From a checkpoint of a small transformer trained on Wikipedia: 3 heads of 128, RMSNorm before each block.
MLP neurons of a small language model. Each row is named by its layer, matrix (up: input weights) and neuron, and shows model dimensions 96-351. Each number is 500 + 40 x the weight over its row's rms, rounded and kept within 0 to 999. Numbers have three digits each.
After each neuron's rows, "fires on" lists the tokens most often at its 100 highest values on Wikipedia text that the model never trained on. A number after a token or word is its count.

L2.up1306:497518495536482412513484511486439466495514489470494507547513464501479513505509487549491420530500482492595445487552402540461480484474458489514526507518447487428552509397476513491525501527498556421459471499485504517491562516435495470512487452457532604528515481465490524591460422549476494486531520513480502527475566520498514484519436463512461530504522447446556438491542442471402469497470496508520496433528460492527510484473471555501493518478456511504491625536495499557469454532493444492517438499510460554522499554546499507525503511481491513452480485468537581496500458526579444531533512489481476518425504371428491430448515437567544450501523502412471440474470490460574487485568517493489439555533531544511466546564507505534532542467425549577540462439477501480485512518534515
fires on: " f" 27, " F" 21, " on" 8, " off" 4, "ou" 4

L2.up125:572508468591505448556530497474524510444497565528535526481524548503469534458532521541480507492441458514600538585474624467516567498513498461506463527437467533501499528502434488407473520508474488437482547498575472501511540592528568505532482523482478553599509439529464506577516501572511519534549428431485570499517514494469527517445527456537499487507506499539497437431537542507495519469488496463558475561519519508556505530532506510531500510515529497549522496525555514451543489535519435524536500458479544505509499538503423468516476424504531489495425433533572554474425504445545435470450516516455508477470494454481557549441481559448521503543473453532421551470477537435476484522504498481472437596489466380459520515487553526519548542485439491486542510548546505497512536486551519
fires on: " (" 51, " out" 8, " part" 5, "^{" 5, "(" 4

L2.up118:505451434551486474553513438528491554518442455398511460506467559495463466453534533504428560486547494584536475497439505535508500512504519510537562568502453523488483523563457450603539515529553493501475504511586506489489467485494552528551533461489492531462456528530497533525515479489499543552525472574526538563487454475453503484467489443508600482487542475535491453481520513491466478521559480512574509437403510457505598534531517533520452535500468505522504555487479492521457495531543470508548481480430459574493531522456503520501450501473459505513520521510542445509538500511481460476428516510499490427539419470523492522569539585446440496464468493435458511476461493495593531505522415455437516501573438544545449538526525504541461532461461460463466488518499565504521498485513493
fires on: "," 36, "-" 19, ":\n" 10, " including" 6, ":\n\n" 4

L2.up977:454461486451529526504519521480472549491451494456476518559581511484472529467488537519476470478462494518527558487530474548438447513504521470497471420511507491528485477492497485520528459536438454519565509520539494527459532569462528481579478493556461452552444551513482490511538462550491546516505454534498524440570539446477485554589528482524564529480502538548472456495501514459458507569486511508545574501478469490473471443508416546504475518488498549553379475423499438508514534529484459545554415515508510534482476571477508558552540537541477442493513529498423545447489436500469506375466472458463413504484456563508484446528489548495461557519499517476567480534458533527464442475496434556536526585538499417518502534526512469535490522448544527477491564478486469515385547522501426
fires on: " H" 31, " After" 18, " rel" 5, "After" 5, " born" 5, " result" 4

L2.up1408:567462526455510519532558508469459461494487506492598446525567439548536508497462493451472514412505504499534472487511558564539511461495501467519500456503504505519549484487531441470557532505477477511453486509459438498516491546463584491465451510537403512501470428508488481496505535520442486492532463453492506467508528496508545496583557543495470416463526501502458552522415547574540478460481535502513510479480492487481528425472527537514489392543467544494530507559523470527468463504479444467540469477487492513439502514554543538465488522495515463452514525527565533444451447533487490509483465422523433471506489561455491522516529541545440518550417502502517560471533528469518461455442452460528468500526479421478551533551515476477502567498471514477518481474553501513498553500506418
fires on: " per" 20, " Mar" 14, " Per" 12, " under" 5, " from" 5, " by" 5

L2.up713:472523445462532495483560481569502499498523523510451522506544515535496518511531476592494486481464477543455461518497509471555482571596530498528467476545477501522562496478489463551542484479445480452563566430554495509479452592535527502459444491514535507532451537570539447507522565451533522465491467505454488513490483544479492495404519433431495561412488519479551500448475539438474550553476509440532424510472463502506429512428422556506529585463524433510524542502471483504556489409502498491502534499537533427517508540497497467469450496465518521511529451512479460492503459453499495515461484435473518602489499599495457484533559509554516402502476532521488486576522433491528485458552529477504445538507433465541453510458539441497520536576480487432497487476519517556484513556560496
fires on: "." 33, " life" 8, " training" 7, " education" 5

L2.up1293:523441502493535429516548564564523429543486481569438467505478475529515493469548578504498518471430520446414474499552478510497466477477475557456512453478441440519453534514467444484549610535457584465503505532521484513586440379491487555520512514483529543541462492514475532572541501475537550372475492473449535514492525572498508534518533441520487499601509523494461539557519442487380505573478479447468524462495496480442507434554497545485533460484517455539505562507551527445494485460524528547525437455534505462530505515576495508507412534525478494505501527478497560532535486518505506507493573530548479480434446463510520494475446487470459533495498508538527373566482529451485459554562532556512463521502524490519470533517485484442503488513517509514503550514527487458537455531539467
fires on: ":" 20, " st" 10, " ac" 6, " Ad" 5, " re" 5, " highly" 4

L2.up1170:557492585516555532374517426467477559511527475464539473389497465514499531486495496487489450486435516464558492428492534492494499485482483452504471508534456531566442473490507511492552514437470514559521460480543540508532431507411528517553430511523496563556539499479446496532474458543561458523411467473500508559481584440467578567495519451515535479467534489463476544420514487486492487554473516522537490445456499456580468517441493440544479465475515497494429503473471496481539465563523456505493454493467507501545461535502551591508515541465569537509475474495482509499451517541424515430546503508513408474471479477527527477524457470501609480487414546582473521498496484402467471488514472509459464554502481436611430485511493532553531525444449508493458498513506534514469507479487410
fires on: " to" 24, " most" 14, " h" 8, " the" 8, " be" 5

L2.up240:499491549493517451492485477534520485466441553492495468524528458561493498535508442408463448487525499522518602439474462498475479534468476555542499500524461550497491530484513518465484475517510485557527520490520500423531569507504540482503458446546512468424497516524490541514506500461492518480456594555441456504484496458431461540483498468516529550505503490579531515476549463508475521497479520403538535559593406494507529508480487532496596443486516501540421473463454523473520439527479488603510490534444453469426484550523481476541513589538550564510536536472510572461561527505540497510569510476515495527393457437510500526451464519490516439458571498524479455522497552472552465464559445438521555536482479495453462482565380452560448523485536483496436508431490491575451545497389472
fires on: " that" 33, " said" 7, "ated" 6, "irmed" 5, " thought" 4